Weights of a small GPT-style language model, trained from scratch on English Wikipedia: 8.45M parameters, 537M tokens.
MLP neurons of a small language model. Each row is named by its layer, matrix (gate and up: input weights; down: output weights) and neuron, and shows model dimensions 0-255. Each number is 128 + 32 x the weight over its row's rms, rounded and kept within 0 to 255. Numbers have three digits each. A neuron's up and down rows have the sign that makes its largest values positive.
After each neuron's rows, "fires on" lists the tokens most often at its 100 highest values on Wikipedia text that the model never trained on.

L5.gate255:113092102163062111146134144132114116142114095076181168180047153171087121157119107188148087150165132138145123107186136159091142102126133096142177125133128095118091137123109179109153107141140125150087044127148113170152127142114097102074127142122113153116094153152173149154160107111150126155142109174083165111093127093126172204128153089145103157126112148093151142122094145169095092082164097137136133233060112133087066122109108079139135201089110125136149171159135102110128085124137155123118117208109132141093136129168119086074134108159190095180123108137124090074094118131106129093129117117151094137150168160124083151092173083099073148134103216183214119197132109136182125123196114140156131121101100157147106115111119174140133186118157141082063124091157083144145114124139143
L5.up255:140073154139159107100174185101138150075169141082120137149083092140110164101181140165103124121146108149115117115132082092152163127138088141131120075087124136129193131135168102117087054137109149082047085137090120125123118153120105146110081139134148159129107164118172155134124119141166100131141152186126079152021103103079121143159079172062125103133097158156121136127128128130142156184102117080135143137096063144058179189117079098131150159110073124154118140186100114139124117046103142134097118155163113092151132150141106173154125152181163132116091111118151190143102144180167143107152101115164106114117101148110157155086161174210201108045079177108101117102178158073169108130118150109151134119086124122093149092104145186137180121127094103128176114164087110177163123126135150
L5.down255:092167130110103090129086118138098097153121136140113120078100132120156195059149127187132175108118173151139139094097130134118157170142132091163169181131107161101083140153067052109083098142101140134153094154158124109216140135114149127114223132153109131144123201094049144115114119087139149151093155170118091154136113112102086169149125127086142186130181157132141097156145110033139180053065130133122120045112102097123117132138181096177076123135107131121134131097099122143171170123102138168147146144159117090165121072120161136099147131094156193107113165104162082133085130140109113133142093150151149115144127147144110127115109133106146090181072157095127133082122168071152154112093129192123165137126110154128170093135072058178143087153126142174065124118080073178091109126134119
fires on: ":", ".", "-", " of", "v"

L2.gate342:142159116094115155126095123127151166161132072150112104139131106138095167220100108104142183130117136035159120134153190116109079122162185163080157164141163130166136128169138117127090137129149187140122081109085057166074103096161107152152105166108126131142209128115112129145090133099131154129084152124096114057134135160135162167135174098137120099135112161133145134073123152094053112128102088124162123091097121172123097145144106123086133122165132101123097171140134114133109133048147172107121101128131124105180128082097166095095136091072127138120113138135088093149088122057101110142160101136038133132059169122156084080114118074060125113087135142147108131118097070100184091140124198121092137094146105138105089087137129065142084146162172146132174123088141115106175140079194068
L2.up342:136140182129119083144162159118101123150138122083198093128201184155128081118112150176132145122123099136102124098139161152138109144170149148150122139104126133129125138132172114109114167171220140085075127175096154106145097120185089087144119151084093122116118150077144076075122136188125136143098162142138143173136138167136129157101141117167122126149023141073136101103167084105068122161141111159140181085127165109045148088162104126152167144174148154107144124108138130124163143140077118142096175069164140161187149141057142158124163099091115168155193116167132162161192121112128085144127128109159141073136084199091085107132107107127107124113104150117092128123157175149108114101097089094181068183179112145149157155140070062082108176128134149098113117110110142162220146128107109
L2.down342:070134120082108166118124125152118124165157138103150068185161073134151078156106172160081116182132183038102158128078177128107140185124115072181078108135097124158200063099141105170141156120141156160132091124129157182099133133159106129145137132170147106135139123148127134125056191104143151138076183148134144055120073135168169101116176121152093144135049149095099119080184112140166099136129141192099086123118105062135152128164156166111132133151150114066058112088187135152099136094182127139133145113104138135115165155101115101138137148150138108138104125170091096157139096142134110113113116123147148159095106138113218130129133136171100120164072162185104125128064127108148118133162180095131164104148114129191084108165119104126091157151139147068060105110118121175077122141087108
fires on: " pre", " che", "ee", " Pre", "are"

L4.gate509:101117159169060135095128147123129147108204186079154127141161125180119136148144090129115092172163140085107110093138166093084123162109096130160102131022122185146073167137115171117148126139121185118105122093112099148105129129146095154134139126133125131153154115107125178150136091142147119078093113083190071067147151165140110191199126121174149108154117155109142112104151096094116169095129141136164162091109110080110043138151171147101143094185071118158134107135130077142083080142134098092148114143120119089066108116099150130164135137084154180117081111099132101147162120204087131139155109120090103161113138104168115077115091103129151137137178165168097141123096160130177190146082116112140129157118077102137193178118147164226097088130070145076164096152152134115114124077073107
L4.up509:126190132146142104147125134096090095117141160142119145102183171165115094125140150129076096102064109109139137103138121092123104138183160110151086145189088094125153099083137155167133126132181119222122086117120109073155150079163067070103069143088163124083153136147122118157123141074121153139176157158089171132164113093147078088108117114103173138116139105117149135166182196135139100094179068119111146054146107167119155096083078152084092175150160133105128105125158120121103156119151165087122162126130135110202129152108148142122074143107075129160128159143090122073178135119117102088087191109083112132123134152189123117131150062161096094072197086157131110129139104127160070097165129134103084163115123119108144065152097108179109153086141128106167155113219077127174125094095136
L4.down509:071145154079088151080165160136115125202142114112104133174149190126145175049161145099154160151147123093065111139148147167081088068169079171150121114090158197092154142134101163146127192073143149173078167113157182123166145142089126167169119130127120127143105116088124110169108113138084108099170053141131123134095138110167128146116117100128173130166111143078109128097154108126105158177108140147161153076145097070113075155133091122132104123153127096120105164074166174151118134118116128081054137166161115150126127073145148106104173108153137163078100136111155156168094136104168107171115157116099108199154131103198084136157060079094079153116134126157092147082117176114135147106144145118133132099172168111180129149078168158149152117123144107093127076156094187159119126087102213
fires on: " pre", " inter", " Pre", "In", "it", "rest"

L5.gate488:128117141132157175128133177100107089139105139134176051132086175063126138137119105168111103105140134104146142113161132179143131117126153064150122042137115175117122106151143166078160125079163162146139072092122101199139142155096088152117139079125134132109096162178155173168142132153116104140163133090157129138110143104098099111140068099140147072172081144176157129094132129153095160126145120065144082107097184140178076142130107117120124146107164082171102102167110141125123164100125118100100105156137100071139076087101143072130131101133127116148170132109103123116070095096114095160144116149099101086087120162140175163107112174085121141077092139105182182187120120148168174085168069109046139048117195164155143193068100144145142150163168054143146171116164140139169150090143085
L5.up488:196144127121090079132124090100141123138130066146154142115093111120160113098131143095088116102066138142115115121216136141076153129106122156127147113179166142170137143158083117109080124082099112064181120100148118097142121122086133117136100097141124100106110128187167138125092090098042121136106173132094109087118142152118115135185090169162117126148134095126172164123097081129127014170105129159118131198114104152155181177150131076130114159192168092139132118154097122068169157114191122122081118187135145103055073105166072106176124113185175154131119174085162107166094117198208141141074093150128117154131124114132140176088132179120137111146102141128110186172137151099109151076089131094106127102139110158170127137111083138124137117156117153130118150121105154129149175097209082
L5.down488:083144127108098096104111110106082103119186152154114084112074153159255112021107103114129162149117104142098119137137093152112120092186102097111134159192134138155132128133173112160120129106106123117123125139031158101127174092134088112150159133120096105115065125129085146112053124134101149138070116129110145060151125183091094122119128107116128155103152138164141104126149103125152121126116135117101118133124154099082155124144104111134067182153109110136139160171125159098106078064106167139168132211141153124123120143083126129165128145128152126121081151122105157151073144167146134134168128155170099174160092083140115109115109095080126085108104125173139158118116065081126123132096119193061170126162145152159150122124134154150136118111103140148078086102168110118160153094105128
fires on: ":", "-", "==\n", "==\n\n", " ==\n\n", " \""

L4.gate421:199068097192100117127146118058112089143178102144178155112125099172114136138075123135132141096123101158132147142111145114072123119204121121138073065125081135071088200094160083069128126074043121121136141072165119140141097139111122126131156125108129098091099140119129145098157120095138137161130138091082099162148128134057183180099108096088164132103092095143133107120115132128156130161092139083098137134076146154139109132181111124160145133149099164143123113124127107102126121140130114136078130160173063031163163108120094174148199091094090119127167086179129149134119034145177123142140134122071153138152127113104100086118143124099104119130111070194086079153117067147096144056114164193165085102123174147123101174194113115130090127129101133155142129141119137087171169142131137
L4.up421:190121168150079141134119111106119116111162148093134068110143098176139112129120171164106112159136167130164116166123128083097094193093169167145167085146145107131107115125145147135111190075103161117104183194167147170106152112191123161070093121193122137110150038161188098123125110115110075167160119119105125166136148122157098078086132089152111111131073151097095149166111134175158046151174117136071179119143075102178099221106125124146124126148141130166116080166155134055188181119167096076126165175087109110121110126133132177142161146149133125131138146146151147156104074098114169230133101083139133166128122173166153147081145150128077139140138100170135128130087099151158074106109123110103090162163113112095124145126145097130130129110069075152159125109082167091126094138107157
L4.down421:175155108139161162110143134115110117158109169114136174106124160059234135171166150156154098158144133100073156097153115115050110141122178121110130088110124056094154119103081089095118159137122141164149157146110140098150163102144073130096136137173112147122072143124116105130117132099163135123140114103186151106140102116189095085140060052141135136139132174144100133097123109109121100117176117105119139086156078104119124147108118045110137108129119149142120117180048111107147146185143196119090084171087080178124122119105124058109167094122111131166128095096152173132082135134100176104156104101161155181149147157113109173139104168105182190140109173071137197090114130154128133155104114135070131121113119080149123162171187212139149129161138110072123084086121142111141182208127144
fires on: " |", "',", ":"

L2.gate363:150097105115147142127182110151118127206108118079140148119059122157132158144107139105082219133152137111137149142161144090134139118162102157138107099153137043123112130125173118090129117109102176170093147137093131115128106183112090132094171145091131172187093103133139136111175110123154058126120139063104138032169094114133156114086158172103076124100131179148104146098135102156113138087124179097112113116124085095146143110087116169170112175125154125136117143192115091149137107140200139123117120153097138093194106110150140168116094119122093126163122081118113181154136139125165108085165081139125088072144079157159137130124045150125149105093083141148151085053145147165187067154066081173160128111142105089145172137126109088113060132152127166175141193125177116120173138057093159
L2.up363:062144115072147218166103126113152117092067206110140137079137130104136114125099125111104113151130095183154125149120098102086130137130134129109136132108134175102063164083146138132105182114133148123164195141112138132146131128143065172082165136171135141105165130099176158133149130102158110107106142142165100123106139109143156121065162127117130150132079127097109137120086124077139087115164149149202116093178096148153134074142136108130124143129124171160160134104144085125128147097062122138101119124200120115078089092136130167096100095116140123133085104127178191070158143105130119145145148175219113079112167122100114074138117137141081096123099071055157117100132130182111074171083113114136095169216055124123091161122082081117196127116104174077157093145198176177111109144156148
L2.down363:097108115116157149095117112134087105140097180123138174127139153120181093143113094129089140165173088176153095127125128107155149124108141155089089166142111076123079116087163157091137159102121121118160085144153120133103131169172099182114129114115093121156101115131050155108094134087170151142143061093083143082159073145147162132068160126076144145079097117059099135113094109101153139103158186131103115151152123123082171094074111126176084213132161086138119123125170118164144166119139103123128116103130178140109104138138113143133126126095115128142078071084069151079130156136063111151143128168198064046096113196149062117142072097145158016146088111152165080124109121190116108137059133127123106085163110138142084154158119113160152112126109185161111150091180172150149130149140147
fires on: " cont", "ai", " foc", "i", " disc"

L5.gate701:083129162099129193136101145109149178119157157147175093140120118168094172137164092154120123096199182118173099153136165074163174187118184067115123109175151162085091091078125136136157156138143076144050102158161135105096142129182088138103172090108128097142053126137142132213100140096143106118122178149086108143105095127047088120111058141083118092105146109038168117144098136115151069194106112078180091183174151168087133150142130138093148181079129155126148153176144128136155123123175140185120106144144108058107157192087173080102125134143157181160121107136187159136110151133092124147118109127163123110151135115131154159149107097111181142119111134111147143128099132101164129114134149152148136118135134183157175148095116175161125062131148099134120095179113127166135128168167113
L5.up701:147212158161128095116084132132131113095149158158122164139136092109113094162173126105051171094125130095145097113134116148114129104095109142102150069168146097134128164122107155093113135147160111078053036070073156136163110109137099145146111142190134122127124121136178125088103152101077068131117092096167141130107126108103113163121140089100081095175155132124168138136167044164094091105116131147146113168114123121079142154140122098143115139103134141154180149142191189095167069116119145177123168133153161131136104140115077106074119174163133196129138136139125127124168178110123063126179126165115132174116091089100145133053171109165167145157139156120123158060107128094089095140119124109187126130142115183105120111166115147188091057049082114085154087161164049088132110109093104
L5.down701:121110175166128103148085147090159090124137116159168137139095135168126160091151075141134177157143133167192130152166173105141159129172109142075134101103093191147114170117066160053105131091153115110138104110108176157161196146108127092047170157061134114115142091078168117136125112145102094139142163136118149119097165183145169122173137127116172118130193158103217084122107126063148129176111094033150093158152056141147098106166123154146145157118119124149125104138103139178155102139130146122101142142115078120177107134183104123159164150157105147161125123067112117137114180079127165137166122135151205113146133134121101094171064121156206172169130156119112132105171101192096135141088149189064165166145074120126175124111092154107171124174164138182115110133116117104143128119117140
fires on: ".", "w", "/", ":", " Website"

L4.gate372:141116079125116122194170182110112173152098103124146097173073090136125080179175154095090134090146185157164169106100167106122108153136139141165140105106132113121064154180121103133154128205157091130093145100140137109110103112111105153094125144199125210115083108100144143037124124104114155172091101123127113181174160104120122118110134124094089082152181120068104150125075133158178093137110097108132138175144053117175106142094151097144173184159108083142063087134184136101145082126119135140116122126122083078152104086103110190141126187154077179105126069120094117140104083144058173161149068144093099068079134133085100118110091153132108145156152091123088143117138118175175117134095071104127126138131114179109151136141177166141116132173108115099160114116081113108080091086123114
L4.up372:099131130175128076139157121159147121091130123163154077118169176141112101100194113086141163158098191164150143140092199095137102202090137134160135110155023139074121109115080210120090098128164149123134113112155079110139137149140119128111100169172156162107106103156140160100134143126103081147132107158078105119152097086100155102153094123125118114153138115117104076146111118060097114174114099098073104148114120140139112130144112125194141098079161133111153177123106137118150092165155129135109055134140087095154135137095086088146126175126181179068198096163185176115087167120128082118101128100093128196047124138066090073115099151134132194121093135141123151145097109101130095113089108129138168122137101134117109082188172111144170156164089159078172094096153155134052122096103136
L4.down372:131182107093124127161153151158054133129075124113156145088182111078101132132127168101180101186150146142182125109167168178047140163125100108139137155102110086087118133157153163146139172063098185133187150109166150089098116144159149130078127085142156108133143104111114130130095114097156102129093072156141190062109108162107134112070087122091175126226148166109138113128148121131145172091194123118073148108162057125159096139141109116130102135124137132158144108091123121143145094102121127156153158136119093105116035103176068071151147132152162123152164113139088139097133139154091113149136118078119121142185107134157067139178081078120119101162152122120119148070129053147089162156076115056135108122074119189117092152102124133201139137177176108108071153125094119108113129150128157
fires on: " |", ";", " "